Weights of a small GPT-style language model, trained from scratch on English Wikipedia: 16 layers.
MLP neurons of a small language model. Each row is named by its layer, matrix (gate and up: input weights) and neuron, and shows model dimensions 240-335. Each number is 200 + 40 x the weight over its row's rms, rounded and kept within 0 to 999. A neuron's up and down rows have the sign that makes its largest values positive.
Before each neuron's rows, "fires in" lists the words (lower case) most often at its 100 highest values on Wikipedia text that the model never trained on. A number after a token or word is its count.

fires in: "york" 20, "states" 10, "state" 10, "island" 6, "wales" 5, "africa" 5
L8.gate1593,273,204,240,189,157,181,184,179,210,221,177,197,127,241,180,239,179,188,147,217,263,232,226,211,147,182,239,191,189,173,163,141,219,215,182,197,199,154,156,184,227,161,119,183,263,235,294,169,207,224,213,279,246,215,84,213,148,181,219,159,213,231,239,251,189,202,232,234,207,177,179,213,216,181,204,160,139,115,312,167,182,188,299,238,225,181,184,252,217,219,177,232,195,153,239,178
L8.up1593,198,219,211,193,253,199,181,306,191,195,244,244,166,216,177,253,252,226,210,171,202,154,183,273,274,241,159,217,129,255,187,143,180,184,205,171,242,203,176,195,231,223,222,263,189,173,176,245,224,223,214,264,213,240,163,232,126,206,165,134,175,204,219,238,189,107,218,214,173,183,251,183,144,87,193,166,194,183,184,275,145,237,222,211,223,205,234,163,180,223,285,165,177,166,170,260

fires in: "as" 54, "of" 4
L5.gate1957,119,236,178,206,224,218,199,126,149,223,213,217,182,158,203,208,258,181,212,258,163,180,185,135,117,190,230,188,215,226,170,191,211,254,203,237,185,238,215,148,162,215,151,174,193,143,151,190,236,200,200,161,224,199,261,160,230,146,201,227,187,160,175,254,205,178,164,174,217,194,206,210,174,244,194,205,214,228,211,193,275,119,211,159,277,255,215,229,187,208,153,247,267,228,211,199
L5.up1957,188,241,199,191,196,172,165,245,278,294,202,241,152,216,216,186,185,168,173,191,259,157,224,166,160,226,211,233,239,210,238,160,194,182,185,177,215,210,200,162,209,185,207,251,180,169,156,181,132,203,184,159,173,189,199,198,176,218,184,256,220,250,181,158,203,307,195,236,284,198,289,135,161,193,251,214,207,250,172,204,149,195,219,161,183,195,274,100,212,195,181,175,327,125,245,160

fires in: "states" 25, "california" 9, "form" 6, "norway" 4, "kong" 4, "york" 4
L5.gate1578,244,228,283,233,179,157,163,153,245,215,203,235,167,268,235,209,153,273,207,151,277,250,132,239,187,199,218,289,235,159,178,191,194,229,247,218,239,222,162,198,228,192,217,196,265,212,246,253,144,179,246,238,257,254,129,182,186,310,286,201,136,205,225,149,241,139,225,321,193,190,225,194,234,170,180,207,218,254,210,148,182,154,181,237,181,188,236,223,212,190,182,147,254,181,187,227
L5.up1578,158,140,243,120,150,197,140,225,267,181,193,239,112,167,232,229,198,129,204,245,145,127,200,197,213,212,222,149,317,127,243,266,181,227,176,208,197,205,104,142,218,144,134,227,229,204,200,296,158,266,182,177,153,168,232,206,198,234,183,157,224,187,269,267,224,219,199,218,187,244,307,167,185,174,187,127,211,211,220,187,202,243,217,198,113,230,84,221,228,178,288,231,233,276,254,219

fires in: "with" 56, "of" 12, "following" 10, "by" 8, "despite" 5
L8.gate6,199,130,249,173,289,128,223,151,238,250,243,240,154,217,169,249,244,122,136,186,268,185,173,192,246,173,215,89,254,217,232,192,165,143,160,177,201,248,161,215,222,195,240,187,209,212,195,185,204,182,243,222,217,170,193,99,255,143,211,163,175,128,178,193,215,178,290,161,293,149,209,259,195,188,146,127,201,118,195,151,264,223,221,39,188,164,144,252,244,219,206,205,260,198,189,220
L8.up6,183,226,145,179,155,261,178,145,184,196,247,280,206,231,167,171,148,284,186,286,199,269,166,229,184,263,171,205,203,149,160,168,199,137,147,121,250,240,139,201,169,256,190,178,251,181,231,225,240,217,257,214,76,232,190,214,126,214,196,270,219,160,181,226,195,219,184,243,203,189,235,147,200,156,252,230,240,130,158,211,239,160,167,193,166,180,115,194,167,214,227,216,188,231,208,206

fires in: "to" 29, "of" 22, "as" 14, "into" 13, "selection" 4
L5.gate313,242,154,228,212,191,216,157,272,191,175,235,209,205,165,233,177,242,197,245,202,235,204,224,209,187,168,186,232,220,257,127,197,124,227,211,234,163,186,226,187,271,260,127,176,184,158,224,262,295,214,142,200,262,167,143,170,164,162,132,157,192,141,191,203,160,189,230,289,224,178,188,202,179,165,138,248,228,215,189,242,239,131,165,204,167,227,154,182,278,214,191,311,93,220,269,176
L5.up313,220,217,197,161,241,228,158,175,235,196,199,254,192,307,180,167,215,211,285,121,211,207,194,208,217,213,184,201,141,161,178,218,271,275,180,164,146,137,207,238,255,261,202,197,256,252,129,245,223,190,214,161,99,217,155,213,208,184,154,224,221,224,199,168,178,238,185,132,200,149,154,117,177,203,187,207,226,212,163,171,270,240,257,212,155,146,249,169,199,196,285,209,208,122,164,212

fires in: "of" 12, "on" 10, "by" 9, "in" 8, "attended" 6, "at" 5
L8.gate368,137,159,231,190,232,329,133,184,194,184,219,140,227,203,123,197,228,168,179,209,221,174,173,221,104,212,200,255,228,215,183,183,229,157,174,212,195,234,188,222,118,254,165,148,235,203,154,261,204,182,172,256,225,232,167,191,174,209,228,273,159,201,222,186,174,243,178,208,166,233,193,252,138,209,204,311,193,190,242,276,200,171,252,222,190,175,233,223,226,236,177,256,200,221,180,172
L8.up368,230,138,186,239,146,213,233,255,172,261,193,251,200,191,141,242,232,147,229,173,165,181,319,232,255,142,244,212,252,206,201,181,229,240,156,210,187,257,189,250,246,226,147,217,199,276,217,238,227,195,232,244,245,196,135,177,164,196,182,278,230,247,224,224,250,185,189,207,186,165,199,223,200,286,224,142,240,213,186,229,203,227,215,241,121,190,272,199,153,211,195,186,184,262,222,213

fires in: "of" 29, "many" 28, "several" 8, "the" 8, "most" 6, "some" 4
L5.gate203,205,221,220,217,211,171,181,164,201,228,261,220,219,258,175,197,225,164,204,236,165,172,251,185,139,226,216,224,229,160,179,149,176,107,55,269,176,262,181,202,182,205,249,229,233,148,194,194,190,216,184,194,255,211,258,222,151,128,158,206,228,225,209,155,298,129,177,169,223,247,237,233,116,149,186,189,224,216,167,184,211,210,181,183,268,179,193,156,236,184,150,238,151,178,289,217
L5.up203,228,214,234,217,234,155,233,216,146,193,230,213,202,198,222,182,216,164,257,156,245,208,122,211,225,217,275,206,211,214,247,239,282,196,214,186,245,157,212,224,229,214,155,190,169,294,126,249,202,174,191,231,214,176,223,232,188,211,225,156,148,140,224,257,204,189,188,204,236,205,240,259,184,169,192,220,219,293,169,222,222,188,208,215,212,148,214,216,148,217,235,205,177,118,159,156

fires in: "during" 55, "after" 19, "following" 12, "of" 7
L5.gate713,244,147,231,136,227,215,174,155,193,230,187,158,286,194,156,207,182,224,249,142,218,186,115,142,192,115,164,228,179,156,148,172,212,214,277,232,208,161,201,134,206,136,287,175,201,207,131,172,193,222,235,222,234,187,134,210,148,205,222,146,156,140,141,194,210,130,252,244,157,188,156,178,209,174,139,196,260,196,182,150,139,135,245,128,199,173,211,198,162,167,152,227,214,152,174,234
L5.up713,247,136,196,221,180,110,185,238,184,246,199,251,230,218,181,191,108,227,247,165,225,223,215,186,182,206,266,180,200,256,246,161,191,197,105,187,148,262,158,284,177,211,107,141,207,197,194,158,223,185,152,209,224,232,125,209,132,217,212,242,218,221,213,250,150,160,188,235,246,146,193,210,208,221,220,281,192,193,180,256,206,228,223,216,224,291,172,243,265,231,250,199,131,290,222,228

fires in: "7" 12, "10" 12, "6" 10, "9" 10, "12" 8, "8" 6
L8.gate957,206,127,196,233,214,229,177,198,246,162,196,182,217,180,136,220,171,194,142,205,234,128,167,197,117,185,223,124,235,260,195,165,192,199,215,162,213,186,191,194,178,196,172,201,227,173,177,104,190,245,164,287,173,211,162,202,186,145,271,170,161,250,267,195,200,131,214,241,177,181,249,139,218,190,176,198,285,319,187,224,175,185,196,273,219,226,245,267,229,223,191,140,202,183,145,229
L8.up957,162,138,234,171,273,209,192,212,236,198,221,238,280,159,193,222,249,149,170,225,183,197,149,166,114,207,272,199,202,188,263,183,190,168,199,181,194,152,180,158,254,222,169,242,245,219,189,231,166,195,194,209,201,222,149,237,226,143,217,201,199,285,252,170,183,234,258,186,177,224,205,184,144,222,107,201,206,211,163,273,166,277,268,235,228,190,223,211,129,194,188,138,252,179,200,172

fires in: "of" 97
L8.gate1888,220,192,187,147,224,197,192,181,216,239,292,201,243,179,209,183,219,124,174,236,209,240,223,230,155,144,212,162,267,273,176,184,154,182,133,224,188,307,295,148,190,174,128,232,177,218,176,191,219,204,151,175,177,281,288,181,156,267,201,211,175,185,226,204,241,162,184,237,177,183,186,157,165,162,151,214,171,197,132,182,223,159,195,174,185,141,201,291,205,200,170,213,178,152,150,208
L8.up1888,227,224,232,218,276,130,195,224,209,144,178,206,136,156,174,189,163,122,127,231,212,239,220,124,174,188,159,248,179,190,242,136,232,223,186,129,235,206,246,236,197,149,173,251,200,243,153,226,203,168,227,192,127,211,221,109,172,180,124,165,166,205,195,239,210,241,203,155,193,230,245,208,142,231,149,191,185,175,178,218,251,179,248,164,149,211,215,214,253,229,171,269,206,165,211,218

fires in: "of" 23, "despite" 11, "following" 10, "addition" 9, "resulting" 5, "to" 4
L8.gate387,218,198,154,226,249,145,188,200,204,202,157,213,235,230,212,137,189,155,211,222,240,152,227,174,127,236,251,177,178,244,179,166,161,172,219,210,251,334,176,219,121,214,190,217,270,150,254,253,244,220,238,208,212,189,175,184,195,156,234,216,155,108,89,213,160,198,138,226,198,150,151,241,219,205,181,244,221,194,185,243,202,173,158,198,202,190,218,271,245,239,273,248,181,236,163,132
L8.up387,233,185,242,200,241,206,179,192,185,270,166,170,233,195,283,168,144,171,238,232,297,222,164,187,186,196,218,236,191,209,210,145,241,218,171,227,255,157,143,185,192,188,197,220,199,182,192,202,134,214,258,208,187,298,144,150,110,193,197,141,222,250,205,185,199,170,147,236,255,184,201,155,214,251,194,194,200,142,180,210,223,138,160,239,179,138,225,176,131,214,219,228,216,288,206,127

fires in: "states" 17, "york" 15, "uk" 9, "us" 8, "germany" 6, "world" 6
L5.gate1015,117,209,200,176,259,196,123,275,248,211,207,171,111,206,164,255,178,199,187,201,187,148,207,206,275,197,224,247,197,153,163,190,171,187,181,199,263,171,148,184,222,87,206,220,164,174,220,220,189,186,250,293,204,201,147,239,208,172,189,92,128,211,207,234,253,168,297,218,169,242,246,172,136,217,149,187,249,117,224,218,199,249,221,214,192,260,189,328,211,206,181,199,187,247,194,208
L5.up1015,276,119,241,132,126,180,153,218,139,242,188,194,197,226,277,224,181,228,175,182,127,175,238,229,186,172,265,157,236,174,206,174,171,181,236,179,204,177,163,192,178,228,152,176,259,185,191,161,158,176,186,186,197,209,169,245,210,232,177,204,141,244,106,203,260,96,195,181,238,149,232,140,190,154,179,150,232,183,215,210,121,131,281,217,247,100,182,200,201,212,228,185,216,201,225,267

fires in: "and" 27, "two" 10, "one" 9, "track" 5, "a" 5, "other" 4
L5.gate2034,199,208,275,260,229,217,184,215,186,148,215,183,231,195,215,227,205,225,173,184,191,180,199,187,250,203,230,221,180,228,184,94,306,226,212,216,222,189,244,126,171,260,257,214,192,179,226,223,152,185,186,272,300,229,133,195,213,203,223,218,173,200,200,237,170,223,156,245,154,229,216,181,151,176,173,240,119,239,233,166,233,242,231,203,239,160,239,294,176,210,152,234,263,176,171,215
L5.up2034,186,198,179,158,181,128,232,151,220,216,197,272,155,165,248,254,194,179,170,214,215,151,265,233,173,261,286,261,206,136,249,233,192,244,206,199,192,231,186,154,192,201,159,279,209,223,169,278,228,297,256,161,181,232,182,203,137,271,240,210,200,219,163,247,212,156,239,198,206,208,232,202,201,190,179,204,216,254,178,190,237,244,184,178,237,256,128,152,241,224,228,179,193,184,284,177

fires in: "school" 20, "attended" 9, "based" 7, "at" 6, "education" 5, "up" 5
L8.gate755,245,241,175,158,266,244,203,218,258,116,225,209,207,137,113,172,241,222,197,227,173,252,176,212,177,205,256,160,199,132,200,130,175,140,259,265,199,192,245,230,163,208,216,223,233,141,134,203,230,258,256,155,238,162,198,194,188,197,223,213,194,203,177,145,235,170,186,209,251,202,203,162,230,184,230,222,138,206,236,153,333,118,159,273,179,125,164,212,188,259,248,192,194,172,231,207
L8.up755,144,212,151,236,162,151,241,241,183,239,251,227,226,238,164,209,247,201,216,194,195,196,238,206,202,178,216,184,210,203,142,211,189,277,165,200,166,198,257,236,219,145,211,104,164,194,173,199,255,182,239,152,163,129,225,186,256,181,230,197,264,195,191,165,264,231,261,187,205,281,152,187,189,220,228,171,251,209,272,250,163,192,217,205,164,165,122,170,199,235,167,243,164,245,185,251

fires in: "one" 38, "single" 17, "two" 9, "four" 7, "three" 6, "double" 5
L5.gate800,244,203,212,262,223,232,158,156,229,237,257,227,278,200,215,233,214,200,210,232,197,221,187,311,167,124,260,202,186,189,179,172,282,201,172,150,243,194,196,149,128,245,167,253,204,237,185,255,279,213,171,241,232,239,111,159,190,232,246,146,212,199,121,187,268,213,201,184,191,194,149,161,270,232,184,233,250,174,248,211,200,168,213,172,165,200,193,197,193,195,215,207,194,163,222,177
L5.up800,179,243,189,171,266,184,108,145,201,172,252,196,202,190,229,257,218,211,231,271,198,176,226,221,173,202,177,249,175,236,262,225,172,278,239,126,216,226,194,179,114,298,247,278,105,213,161,213,229,197,144,190,218,229,204,179,235,235,201,232,254,171,175,158,185,172,139,184,160,238,167,129,207,225,226,231,221,225,257,236,211,190,256,158,184,215,131,176,180,134,240,227,231,212,230,142